MLP neurons of a small language model. Each row is named by its layer, matrix (gate and up: input weights) and neuron, and shows model dimensions 48-175. Each number is 500 + 40 x the weight over its row's rms, rounded and kept within 0 to 999. Numbers have three digits each. A neuron's up and down rows have the sign that makes its largest values positive.
After each neuron's rows, "fires after" lists the tokens most often just before its 100 highest values on Wikipedia text that the model never trained on.

L4.gate158:539496451526594509471579464504445451431449522479507505437525484458452538474502480502457475562474507480458486520527507442522494536527499532598483533550478518548498496546531452558501513528486534472482581535501582531480569489441518497559486555552586541581490470517505591475507553462483513406448538551518583504549525592539555464535592391450525487574468485504541493534503447509559508443509
L4.up158:563496406497540478480511533524479466476435559427487522494501489520477500483470534461474494518459550464479458510530493533582481554549469491502495482569459483547504488558521501506479475557478482545515490542475573518499544508437507477544504498521519489644471477523456545493485551467519528461482458498521523465525550576576520484469536397488544484493530488472523515548505455457576471475461
fires after: "C", " c", " d", "==C", " Con", " comp"

L12.gate322:498531484499516510481544437487429499488559489567493473552512415490481537507533459580463459526490448512467524522524477518473494456462558522556436563400444509513538493497474485442469554456424460473448463519549518558511486541489500506569513469472534599549560564526511542464526461465524533512557472481470535487519490583511501421552584488542514537507504492551551454562536489437524470433511
L12.up322:568592534526521486498503447548498558544534512540447503473472441455453523496562603494543456527449490434571488512561491514507548404491494405506518593498526521564489522404512475439490430521522573547504506451512501444467487488513531539491502515460514469520500556462501462532582497479504471509498464576483465515409470583508508514488478514544473522495492444506526442551574491501454564474515
fires after: " B", " D", " R", " St", " C", " E"

L4.gate328:518546557468482502501527467477483446485488547495484434471515518578464533440535455538486470523511573552521489468468545502437425530462475489510516480553388556511457503582513548490400499466460536478452544517564468562536499514486531492569520531560540519529476548458526513514559519524462487444524523519486485491527504500500471475485464419546484447519495514561514493535497504494400525454487
L4.up328:476485468525502454562516516523534479441505435529507552447473497487439553558458510450461459525471476499457483490608455499489528543458522472504449543567477543571497463491485468524499538571473503527562472460504617514456579493520559450433501486494534589454519468483516476460485449505487514513486455491495529510515520531579528515539506456420548541527481444451475487445483498574431481421530
fires after: " Rep", " reg", " p", " r", "R", " O"

L4.gate230:512514474508435486509461510469431499438524479420467566527471412560479496474481505546473509504499479496490534535447465424419522564438495464547474517516522549585473436477497524501455487518455431488504559565534551501484589534525476501461483544489548507472554517514625524514486436529514515501437550509477585553546452507495578493538506465490574480507472485495559540492484547483523545432539
L4.up230:542510551547503509481512477428454521430519466461462531509434532479471456565481519492510523445521520506517428611541526453516515509478476506518599529501518508515482528515571563567533513487548559504449544539467516528521478442490498482477514493540492493467558543472562548516489592557473517497501466517489513478553522544487455478516536507464485496534551421540445469508541510527441496579492
fires after: " n", " cl", "p", " Sp", " p"

L10.gate553:480475520552501506553543465516431481494450550511558577499483472457532504493524401545520483431498512555487549478521527466479427498539508533549491461509551514467584533571540460537432500516484525548464523575484487575545465517554579473512529540521563490481590501542523442557531520585483542541473594511524480554520509532484523444438504561535458510532432522559494502526508492486462578497446
L10.up553:482443446486542539465409516444507447499486537455556504502506516525569486505519439437515519446526467539521503570449467476526498467530522474503525469479441492437517594506426476495488522488515415522505504450578524468448508557525481570424486506502495490466510478415532470556525448494502468530543495549535471451510446521492518482571571528505516452567466442477513498457568591500515472506506
fires after: ":", " |", " (", " T", " f", " M"

L8.gate36:509498496498495500519571402539479456498399486482544523473517560525523529493455421406453476521437530507492478511496535496587469482470562488558434506552521511477418534527519522472457576532484548478470493521517535531524522482556448488554516524496561522562536543537546562541509551486482454437489562512498553452522504540523612481473503463427536567503501544473563478506517544515568515459528
L8.up36:466524488480538483595510509543511483512491527554519495531542519539523531496497487528442462432454540541506403427482505521550506473491525518503526520508498547523505482520523473557553452470528470526474493505494527489455515453557499585499501501456496458515480532537568524504553428466463407525444527506456490469543472431529508462562485502502548462509524434505488459488509556501458519470490
fires after: " C", " c", "C", "c", " rec"

L10.gate489:524534558503567397457470499540505467461520479500480525431506431563446491469598514518480622498415429532474517514561514525506464470484523492483550550534564496506474585516494558459589575438523524536510472437486519506511485451546469459514540494506492531578467444437505481548491518510447447501481577477497503485488477505477592538504473524492459504566443482462500517548464512474489524485478
L10.up489:470495390478432561563447464566469506469477452524451493497543524477464466502496526458456432557556498486481528461473514472550478464504549464519519509459527547450492476518498559517534463515580510586452502494449434477472424485396520485475491497507536493522528465450542530565496520541501487552580480497516578498507430473482540520526491505520485505476488530509478442456499515469475543474489
fires after: "\n"

L9.gate671:401495531539472542525533433442469459453547487431587462540536552495455530531471425499451462551455517539537544559553431470466464509483501410504473537507576490459508510558474472474440502549506537458496485512553583543466496559464478562530557524509526488527528442499508532558485493563515461468460601514430476528453458522516455456450562587475524575456451571492539390578458530448457481442523
L9.up671:501494489525590515501506567480569455495507490478485573465516487512478500466557497525517477568564552505524545512479455551478490496502503417489447475583475490422475586502473454505496508474493524492607518600456492510535517452510513548496507506492521542460452456404505493470555499422502482516537571528472486450415550500454553478523560468493463448503494479490471491516485460519512512519460
fires after: " T", " t", " O", "T", " stat", "C"

L10.gate527:529500538539603469469540461534503505464481481500521526478542482433518568394478473500458505529482518524474468498560564503493493480516524490528541568559519556472522473541490505514411498518527484507567540458545521508409513460432469498509467518493548499493496503461523446514510502498460502471490578460620502515524453559506591522480469477518392509595446490481466474551457525448459480454492
L10.up527:466491522473410493441539553527493374480488503458468503468425484493535514416552445448502456502543514505497442465527576499488495527473490494443460561531477467488463555485491467459468487433543539535440452431484491475475476422479495436425463528465518518558507493523424480452495496543509540536526526500440576500535474499524544460455441500504469455517487466511497489454503465524563546485510
fires after: "\n", " em", " im", " ", " en"

L7.gate643:510543508474554531440531475499501474581486492507510501426492392541489490399440548553505509504442629535566557495480553470517477566489544468593527526442497522508388473527530525522500475492503552534427521479554434532486473586486508511542481497532569540533512477484525511521524411469527517464521515557449429450537490586434567553543492500575502440520413476461532502512458516530439497466517
L7.up643:430543522488511498483478500467451522520506506472502555523563511537540509464477473555464580476502476466508561472506544498579558501534538406526535515543596543432433446429493556558467499516547514530436537522418457439551491553467550509552470510463499502502499516527417518600471476480451479473482565521486465423482487518453445562533553543573482601448446400472592435561531543493476454544512
fires after: " K", " Y", " A", " H", " I"

L4.gate467:465497510479526568488542468534452494518506478476520475475544454444506520475482577451596541537550518512542530543470471509547472479475490519511508572538543484539437478484490490578512485491502442523449521487481537542427505481544520502458499523563543534471539538485567512524486497498509492507414603571481489517550407500471512520491505510510497565504522496482551483488500457462505525495515
L4.up467:545538488548487464500545523497463485528492529496529488480522520535516522466445541461521499476595484487519489473443472550529482460476496561460470481564494541520525541416464489524574413512565451585448511440509475550524509493516553567529527499531461460461488512509496461497450461513478526504495608587482463520523471495563509527529442520550563504495562484439607502472477491456518499526555
fires after: " L", " B", "ch", "ill", "amp", "il"

L4.gate417:535561480473496496525514410437447487453532470590508483502522466503457543552525595526489538587434518567520553521511530487411441499475469511544506505534501515522492487492506525521443488571547539503515579462492522537524421472479542475498405487586545560453544505532484553546500520551459513491497478505462522457529485462514424458570465454524461487531518519563428529552487540495475555503505
L4.up417:542511503572483472471472449438511432479494560551547568439462507470512502580545492516444499527495502449506469496514472502516487554467510498460534553474500531534513473489500476496455428490489464452504518494466506487481541484425480491446521523477491531565553428458487522546505534531501508509511509488547482446543489446464415475499487496477440474500592527538482595519420461532477457539537
fires after: " ra", "R", "our", "erv", " mod", " r"

L4.gate320:502488521505576523511503507454518436404546558395519499496511476521419515555517510469416548480561543494503463533548523398516550479442470434519519532535513530476470557530547498541446550491487463496493500531457591470467473564462513451470405532560548531558522522501484531456482518502512506495539466532532610513514539549536543495476469505530526526528454467604503439511531499475480619423561
L4.up320:591489538483586545543506481511511476435491543451546520550451514482468505559473510458527512494510501485489461551441487499588477484553545543551498500538483490512538569515478513498478496555516453435502498459446586451462466503460499515433524482537469470453524526471508525482451539564493556500479596560520457498489464530498550511553505546573585548439519436488427488571519433515473492497529
fires after: " comp", "p", " sp", " d", " Sp", " p"

L4.gate119:442488540491571578516492480460506478429482534437438541432562477481436489496475470509499448438450510490427509513573433495516565422485425499505499556536546553471490507560533495561457496503503502494553532474466553500463553528501530493515508506513541469484516483553528533490541526495502438494445513564457561450494556519517507587501544527504507570562450542486553469555416481459452624461531
L4.up119:486473483560500565547514545551521539443487546521465463528502514429508470464482503508495463460469518450405482465512489546456609515480443562531504491495438539458515461597522526571413494503460445486497542471437520519483540503526487558500452531502474489470493524560500476462447564519483472537512467488526539429476562518514530565430451469426516487436488551460521530505449463475472512439530
fires after: " ac", " im", " award", "om", " con"

L7.gate522:505563539433501487485442449538477525526483525552539481460539447412482513512478497500496460457558487468541507483504464517573556553499494492527517524471519560492469486489478543562467441549466522477454482490521449451438401550509490466443541523510564506591555439493475521507449477539472475503527563518479482472464539507487490525452467532571467526492478436526491446548418492456465463587493
L7.up522:451507443520439563534530470471460525493499466449475505441537544490481529457413455540482508482438472466516562483482489473506508519510552481503491575519564535502505481502541473484503535539641560482533506511472508471494470448536483486445564502454526612560423438483452506499490507435457526491476455515539501447503515456440553511482498437478538484471519565489473511446439493432493537471551
fires after: " hel", " Roy", " Har", " Char", " Ed"

L4.gate213:513524491467512572510509426475480519520517492491474502495495484541503591517461467590524478571568515563547503495421484463566494543482469475513518533542486457432458492472480540480525446445520455485507484529461527513511450496467526495470458508549535501461509508451526565552577407485580505462521508508563525543480479550451537548494499490523512481518471492542452537546496504451473532520447
L4.up213:477471432494471458415514544531510513488484522468503441519599453480556477521538477484519501411448511530502488539485570509497486485467477433473518511465491453436465507525462492401492489436508480523585448434496487560459410544556545449503563561481440421442540470550580554513481434410453546505485492521478446530528467528484468511449510535529531559513529572473531494572510478502433504474476
fires after: "est", " Sw", " Wh", " Bl", " Sp", " sh"

L8.gate538:484492507447512520562520419521461507497509568513541519480537532470457502459523555526425470512462488500432544524517447464510418523485571446516426514479481500528499497528507460572430585528467533500453546457497542601506430476516476465511464503469564565524560500510529489590539527512549481531459569520513476479485445468441483414483559428492527548464498552524543408493493586512500514492541
L8.up538:538501501553540474520482516483490485520566491418600514468453486558517526472462490516490495481464540517444501518524471509491461533480516525506488475430531522584501459439528503371512467472499531537463498505482456519546551559469550534527528503503484513639402595486517487456468473469496507464495453570424475501467445485473437434531515504491435479487486534474512465502419531491454486571489
fires after: " G", " D", " g", " dra", "Y"

L4.gate204:542524491558557562454455520452502484502501422499496519518476460538462504473526550451487533492544499488526526535544497422491556533529491510544463542502579503551549511483477451542472404556463433525447524423534555493491480511429488497485461555492537516493566500524570501450490491539556515485488467578500554568493467527534497550507542514543485504508388517493496524406518466489532518465562
L4.up204:484398571520580526465484525493563446482446472488431465505520512577455552509535490479630590516560493491512550582499570489501591526586471537467497455496477530465476510468509458484521528445484466551519546457482512479554536477462496534522424524541507509452551527486494450455508451497486470505436524511494492546479500497566571504581513500572481560446489485548464594528506466523520491482487
fires after: "ol", "un", " pol", "l", "if"

L4.gate76:475476498487574517465480521468503528551489538527534539482468540557481548476444506552532491425545533527478531484501488460534493484571476527522519500545510517504421577525537505497470528467560482434492535472469529463563391529489477479549475532541554511476526516552496535530552448522409503445414434515588467452563584445425529598524480506611543566543531435502482476528547504529559543476499
L4.up76:500426514511460565484572523439514507502513476462483463544510513451461532546569568545555472483589486467419512536512496474505519487506433452417509428473537462459488514478505479486474451442421528599533532511497453515438405434504469422493519548572472540460497475482477487526459528476535467401579464535506512490500477423508504535465474558519546494499515387519530471510599487498534515483534
fires after: " The", "th", " War", " Her", "The", " 35"

L2.gate478:524446458519515403565533448531489476460453596466512488468484558493471492499601490545524484573400497485459501506491562544521545571475493449518521593510522441533433574535545463459490642451424521573500448455527496490495492460460485451530483478543518547509503516430527478508521526512484456489519485482489434444465476507505554511519487558539494508557469509457541482488488529521541535465560
L2.up478:513507480579556477548535514537488507455561502522479534473530582536529501475514487484502506555459472476453460429475492550476498531516467495497508490456486494506477498460429466497470541497485433602549498463527405522470449479493517473557522465509532540467403494609511544536539540568529488454568469516530429444498489520512448433543545469555518485484492474513472539488492478478501544490534
fires after: "\n", " =", "A"

L9.gate583:450512461510584570496569493431438559490523474449488503492608456450426605540453485587579520498517515524517581506546467549525504464521597525560521522420547574479488478531529447476491555501488552485554532443479552536558511443464553520467545491503533495478615456443534541508493474494422533484508525595488505497471515517492538520566526531506559500459450491492511529474519504525449482415519
L9.up583:517434562465541470516498489490434540472561554561521473542524485553442538425485559551523522487510503473573479491468528500558494482560532487496526488500535526564502447403482492562605505526527404468464451479498509535487509490445424521478565507533487538526451549450476557525456495467499535506530479466469487493605485466515524477408492506475589518474509465500491533430569440378459519471528
fires after: " M", " W", " F", " m", " Bro"

L4.gate346:482444509452519529420545484512451475459458510431483562448551503523453522480450564511574450443520481488529572516538505464505537458514541532537416567466571480483483495572488487538474463479501493518428559476482465519483449482447445485553460506549521501461552414484557506538483439499415518454483563561483509449490505558479563572529518523549519507463499493471566534480511502451521548460467
L4.up346:517499507442505563483469495525492444487482549450423515511546559561505518477429572496578545514519481477540526448552521530530574517512539522455464512516506451476505468552477516536454493507477476533442485483475499511439445515472484484550492491471442465464491460486535449517446483512486493511571519517526469489448498524492509540470556543517507589413589500499543541483506511594504513418442
fires after: " B", " University", " Bar", " Al", " P", "ill"

L4.gate468:511489523423602517506546519485433507530501468496486527503488507497461619495476547493540452531440445483484506497556532480486506557508483514515521561609522533525511503524561556485509495519483423436516538522483567517572557466506438494461521549552560537513562521481553495510571528492507532515527477500506547540557455515536643510506458480474506525501516487476597567462507520476562443430489
L4.up468:451475399460527547511461481563553536466540482478498569494522557562501519510546489472551546500530529502494408534513536506486469462537472487446485479520520621575516548475503502555513477543520495427466512524423522500614533459496527521501547485524508505491508558462531486585522458524566539513511542472530543440545459563434445530583387456490565465503469514487491556511497570552569519535497
fires after: " cl", " ind", " p", "p", "ic", " P"

L4.gate617:487534517516550550442549478494447427483494474466516507406566516471495448488488541520576504512544589502478518526499526530582545564436536531472507577532499485459517453521490507505567564537501479462539572449516498503528520545476526415484521483498482501470565561474568497543475506439489536541516594530510514527516487493537443569563534606533530538534550493556569465581428526516442539497474
L4.up617:467475511475483460470453489512464489492498444548509540565482513453626502535545495528503497475523522428442480495421530522486427517423482558545599484457482531479568475444510569495534532452447486480477455479501462468567548531460548506554493518532506504446518528470477535461526567550539531588451499511551428442528492574512486503473530521490554486478449514464534573472500506541420470574414
fires after: "k", "p", "v", "ob", "pp"

L4.gate60:545501492532581515439531502487489441457531535520509449443489480552509470449511534500529502437501530476503527495467513520546536546529524547495468510505499507558504430496510461558472434461429440508523507505550480456498547439448522469520435509603492558523517515441545477480529517514494495472492573505512504485519430482499492529517601532433491463491427522526524461543475495472506476470610
L4.up60:496472480551593487524460492554510484448521550565519516519492464524598487466483544461509537492500521481473494486539553520484513556516495538439469507478442507519499401502452524569484476464557410513527505482477481432539518517459480523503444519526476488450525523504522480522523529547538510468498533455563515510543544539517490529494500567483550454447449547571472532591498576516475489495580
fires after: "ar", "if", "ist", "ol", "un"

L4.gate293:498551494479534513512535467510496423520494449502504535464523497502443462503467485494454539477533498582507585506476491435492437462448493460549420488528511533596521499549503493576475504514552523493530544525513482532498497472577520561568498491549607550499564480449507494490517488497490495422489457499502489521494500486455549502517554402544468516567469483522523423503506473544476495481564
L4.up293:476483443517468500503463533475535477478441474514580525492520565597517564568548509451559563506523491496448557519480447537525541481452505472508504492457475492507515485538513523472498490531543427534563515479505483517485459537490527433566497494406511525524571505459461470509538453420457495485514459399508492444450512455440484509513599516584407457486545535592481473491475511596409456482419
fires after: " O", " D", "O", " It", " L", " d"

L4.gate99:483476471546544485474556463483440488431527484457480527448548416423460507484408534560478558506532528497466485512491521472524549551507500489577490479506448557533484459552484502577452472494534483488492527507508513526499546496489540491472467529529521517482550476457559495600565529557493495437496548493519515485589507488434586507543510429448466485547382520513538552468464539521491517428466
L4.up99:501461470573524484489461514474460496451466498467423498477491490516495457484452595491543579441517592396527462490507617555520526535504507459520573506492507524561485518550438493560454523495581447516531462547533473507521482500488533515507575511494474495440475517509532483521464561502505486498555506480530469499471459502430584459431566484476535454509459552435477557461512531564508542493453
fires after: " m", " a", " was", " M", " C"

L7.gate494:444561563473537491549547506475540531468523505488533555452442483458420504447512480560410570510428530512436456445458485441530447523554511471530471463579504472485554551500580501509531549527427529594449534514466473532468501483552455513466511507531536438520554537435521505559509516532460546523439525532407453493470491586486487513505473523494486529568443544483516429461472525496524445523479
L7.up494:503484567540444527477524479499498474508517609501500501468477522603543551523518471407487466536568443523472484519504526459548496466564486462515418464516498450457517486521465444461512529466580493483488544460423538498549543508523458492490539504548546510471434505488535574555507515525509479400487486507498505534481416468463503535444576486454510446466464513498579539461490500521531459502581
fires after: " f", " T", " F", " t", " G", " Q"

L7.gate202:454416491511570494496489434479500447479506573517505534469488463538465548521534520455506546506522557515460463489475469439538492494511487540567481556559508561520494517496532536474452533494446538524538604499549529490487585505527500443519415560557579522531566525468499521505517416490490412516457478519502516456539557565520511548521575562424487565560456531479542521508444454466478569485482
L7.up202:526569557465433516486541465469439440543457480580463449489513496470519498517443533426469487468456483503472430532476562519490403474600525522516436539567526496536423515584523487545493570526451540502530477486449523512523522488525451612554533523484464500444500459502542515457471488494578433531447539509518445450501520460507466465454502522480503513458485457517584529522490500499474467501468
fires after: " p", " P", " per", " v", " com", "en"

L4.gate186:538558498515605498579511514528477496463548500488479547516486447431414569531500558526456447508422497468458517546580521466478508457569485419538502564565481495508447528517507467492543484491515469534565473512503621559405519520532539525444467508500598476478476465506514525506475497419492481512446480511481587487488546479552444525527543513443524495557479465472569432507496464425544512433491
L4.up186:416504486527465519538442528521572453482540545558499507501558508534441502577500464513514462439539496462425505548535520478487450480472450494531526524550506520482425488460498464475455499549459481567532515476625527522502447545571515509463483506500526521442475485520534555577483514504470506516503521393453521504480565467505518456450447484469524567511540524560532516603485557545472482503486
fires after: " p", " im", " st", " d", " inst", "om"

L4.gate409:484491501528574527398551427474500467456520539501553549466502472503517495463543477574472458464552506513502554503465500482593435454491515506519459570482523531547450561493500508526481503498484583450496538475490509452515570537472473491507523525556528497494547542551503538531495527443450471474425515549502489486537481494527474515545512514556519498535521503451564450529492560481517539495585
L4.up409:515478482555540504429541459466478448477551518541499539545591472549567445504527519494467523473515578429485500532524516497479425425471542466423506513474494521484498573507455508535476490502508582536525490507525495470573490495463551540499518507504454549498521471559449510540443522461457498468488473558508442525410528476519470543547504593517537468517502568482548474529528518524448531554520
fires after: " United", " the", " International", " The", " Air", "The"

L9.gate426:471507497484519506587537520459492506512475482461549523454513510523414471509517567444543470467488473474527491499541509412489473513522492542547535525554494527522530531515566493534452536540459489485515547500543509501488501535565525460482507473476581513565507530486509486565516473473490483516580414511478501509504438558470516523585545491525489468509416449534534466515474479521526500402472
L9.up426:551554505515386507473597492471511485425498488485483520540522537496465507472450527492456561421525495439521452461577504489497469571477495486486530532552492515566459527472509469496483529433534539542590513523441498507471557519459541501509452513481470519544497524411597507544531492547493527497456525456581493447490450540464452550476462482444411535446497558485544534457487474553441459452548
fires after: " P", " p", " k", " K", "k"

L10.gate259:464533488468543455478481504507521426456504564546534573507538438456461469509508515491448448484505517575512537510518540456549461459533566477505530610454492462481494475500544624486506470544559517513464489456502511526480497404487501473468458498447508594458531516459456519540443442509439480494480467559419589460483488561413497537517477491512501532502488453473550449498515553479549523471514
L10.up259:388475473507511521525528437573516507484520478480578463508452442487555498447477446492496523534486543535539515443451537499481488511459505496497475489541493527493449524538518486506452464518507510513479517561431514476453473495443506443502359514497496434543512546504510507525470480512546449515521496464541470449444456455407557525516501489454502516483486430491482474500519505517516549471430
fires after: "\n", "red", "-"

L8.gate590:458508486480510545445511427521504442507561476421466476500480439498567562494471474501487549523443489572474547470522493445500498485522533437555490506453558456484394584528555523482443599538488475494479551475510529540472510546499533445598518488513572482476577485522431580550466456491523522479434483517467499519471458463451465547499537495572518521526465461491518423590508546498474479496489
L8.up590:475505529395457501492531443425490508498585521433511517486549519525528480568491554501493582537484542513487458482460481545512536421461549456460484509532442441518478454491505518487519570512487527452501523548478530406435569467522442439487512470498512525573437493517463489507410478484486536508493447444485500452536555486518486504455483548416489503552501543532490488504522516546462485448513
fires after: " s", " S", " h", " T", " H", "ue"

L7.gate423:509509561534547525500508501465435510458515540480542462485474438530446531513530493465549472506491499519548534526515527443493514491514535474521492513512502563499494452537460451616503477498428530487547580500498538449522502445494484516421446510464538498556487439460488463537443458506534502489502477550476532511527453532521469502478494533495553421457394500560515480544516498532528483469562
L7.up423:487533476463513518504519512482498477477475502444587467536482487587456512457562449408472440435499500497454541514547468458465652499520509494496571445591518480446510564525466524528499473494519532507503461516487501466479563542435530445503441474515499562464485523518480554503512516522482578461455455465531520531467534475502507493491501561458482542447463477485526502469512481554562555450475
fires after: " comp", " Mon", " p", " mon", " P", " prom"

L7.gate32:495498465494502477552555440495515438413531531546487543503491468415464477477520483523492484519474447492457540568533458435505411502458517468505554469539556497516500454519531449519424598489544510407492509557460529529443469539523485489500499510517523503511590416487507478575504519553509461482495540513441527491442510466455521488529588415456521527524437539546495441461519465511470515418570
L7.up32:444512450556487507572519528536432481497487451521492524415494525468491423484470531533532481551493495524516539553477593466586530460561529517540508512438492476499451425501454509539419518565538528502511583527508534465416499492549536552447543465469520458518556508546436415525524539447475569505531575551387484472526473525509497482506515464501532476541462479475427482460497511473490551483493
fires after: " C", " c", " ex", " cons", " W"

L9.gate6:477548495459434515431562470514506464458461455527498508506509559561508563502518474504508430490431511549550545575559521488475436568444509453535450478479558530383441567519488450448413473486517509486517501543467540509452548475516504540507515488561537489465594419571512569500505449490488502467484537461508614483474480534474473493552465520466493494554475535492499468544478491495545497437551
L9.up6:541507458486448438497484451523536470530456507534476560500457522471542472453540453437527445491472439460503517467419489492525475461484534453559472548459506527471518451433494475457530565540533498474495478584457479464554432501564547538410505468540538482469492479499540444505525455484494454528532483477477414458491463489424485511480455530457564587515444535405496460435552486554555505524509
fires after: " C", " T", " c", " G", " t", "us"

L4.gate272:475446478459484540524535504534485515558498571560545520449509567543459626462482397471561486465513548496498492465497513502501513554512482483589464518573477505500448513498526443527505524560499488422440457516504532501565563457492460446533481519506588503480543500522472498570553499476521463517488558472512533519516490540453564548514534458544558570475470549537511507484523499504545487426536
L4.up272:461539508476543558552570495545472511531534480540544547522491502486475513535488507493497395435463418528477439527540516498510497491514549475492470472552526525442523549464432465556495514558533593500482474479484533523459475435616550510420476492525524512490490502479437495534531482481559483489474592507417527467511474444453514432534452475448569517519487415511504474497586507534592514483545
fires after: " C", " F", " rec", " suc", " G", " f"

L7.gate254:455525465521535532455547466513461510521501461496526467541485505456553509463451470464446565435442569514490532497483559485463440489502579530497509488488589485480444553555509527564523547447537525513494470476440523502454497503521546523429457527514507444484570433512582462526534439524468480510471444528452559475511472528460537503549465473477502527518475444514511433507475472524469414457532
L7.up254:521502495482471386491593542520476443407479550540508612524513531554492470504545512536431426553448425528494556570471523526448465434460461462486489507500486478545528426538487435560459512548479491468464526512429451493421521476551520470454473494468505477463517524455531507536490481505513511417454532414544484425431490474520526536462534512407428454530530530466505504481521515516515478488560
fires after: "H", " S", " f", " H", " G", " W"

L4.gate593:495454502556513468507493448523505545497505548536445490442551493542545495473572483546619560477498491484563504458466535485516498538530494467545461447485484503511485551484518486588562464522514507497401474457479565466577485485515432497555525537515547474507593579540561480514480562431516534512502524504545537586530500575444511520556497435576483511460440508522489570469490506539514495453516
L4.up593:539464515523528487481539430526461466545501538536488463483510508510502497516513545485568506528431498520531517529523533428460565546433488492467495550460461541539513462505514452560542472590501551468433514442512538511560520495387434501529446549526477539514468447537520476483429523440507471516523506538463522599529489589513481491542486515475491574460493499570514532436582475499497506527505
fires after: "r", "as", "ra", "ru", "in", "a"

L4.gate535:587478532416470420513477511461438460497511467471473447475550473477533458480483545566500546505510552537485554500476423556542464482402509535465549576542459424576454391510504543502431535468487598575486513484557486555539522554510515451510454538561464517533498455475514516561527445448584496532479493500450503474515500490457487469469515529482438508484494508506499474506483470510455541441479
L4.up535:561549502480518508552567507445475483464544495528479472516539456477530454494469492533485504523558500522551503541454484534523527508442521552496490554442434483460467425486520565464458553543517545466480533495447487549498481487476512536514507504505488488478477504508549470602498509521581509475533567492415481498472499535398432482527496534490466472509521456559501527556490553497436487476532
fires after: " 1", "w", " 2", "o", "v", "u"

L4.gate198:490448449476423462518487399505474478452568555486468477437500460459475520514511449569561444544447485573506532506515501528512475498460545504477493516470471531428497499526506505535481560494527470470412564442478426567495493480496415437514522505497484507490521569469490562519429562480457508464488592517466548580537502507492457488529529504519481501497480483562490512485441451555513510517466
L4.up198:532492474564391445470507431519491441472531529489471454485465457507479465533525539513467481478479485565473463542519558497528494540503506518432515579513546463456456496479523500540451508489447515529487529470491471489460435471454432519505491526553476553617521501496535514498435466541448462505577464493460551560527519520491472449510568509429464458526487481597489498508586523498456490413581
fires after: "a", "ra", "e", "s", " cre", "es"

L7.gate637:472491499478499492496509485449511518514535563502515492446474424572464503474564527444445481507475458542500489460541512471467455498487605486517451575518511520550524530459547527566488539469495521453535516524558533507472511494548512496520463461522546553513477539541484500486578523575512482489467486472509480489509380504512498520546467514539497536508389475530563473614537503490474568478465
L7.up637:515515518527514565508419519508508452515508496451456448516502510496453579530412511496545510471474446528511536479535416471462536484537498508506502540554483497539542504540524470515472436538492528537511541447476498513438565461522483525507524461460515521606479498493511509532572396516553489501505521480447477542520538471488454520522526469442557549422524445510532494567488455497511517554554
fires after: " R", " T", " fl", " r", " Fl", " D"

L4.gate337:546503439466519531540476427462417465479481482482477454458562509439531508496503578530541539523519528543523454526512533485550511493439477529530532502479465519498520409556555519474520472475546470473490532470561533498477459512450539453537506522514539525551579569495560431500458497452538463479536494488503506538498493544496505445514539553528540494479448518546540516536500506516456527448502
L4.up337:511551472384519549490471430540549480527513499485523453506621489468490490507476513483518526453463488568569476463484403492522493452522485484449430441536441537492479457525473492476463542550541536496475424479464504484530515537445524482510517491488501481404519448460511488463474463506534488477483496455523413552404406619458512523418565498465506523456482409539512478536511538484448499505481
fires after: "v", "p", "w", "d", "qu", "pp"

L4.gate557:417554512496609519461465485437479484521515498404589490434528477532509466486470543567472472505529495533542501555506506454534496438442529427536487530484542538449512538550521492488429537534519535516450577511474463457511499546504508489512525546515552478524584558460474496555511488476561496444462529513476438547585443513497533515476500466572502467538474454452557454526517522514473583460507
L4.up557:578522532525482483523532521435534443504493519515461525464602598556494504517507476426502532554513558486483556444572472480467503508485530466511557458491491483459474539497533572481486518476540512524538538528433466506501484507431569479482503561443501480531536458576519489538492525387501513480508503445467466510405504449465488501437499507600484494469525496491499491538457478514385508456484
fires after: "A", " A", " It", "O", " I", " The"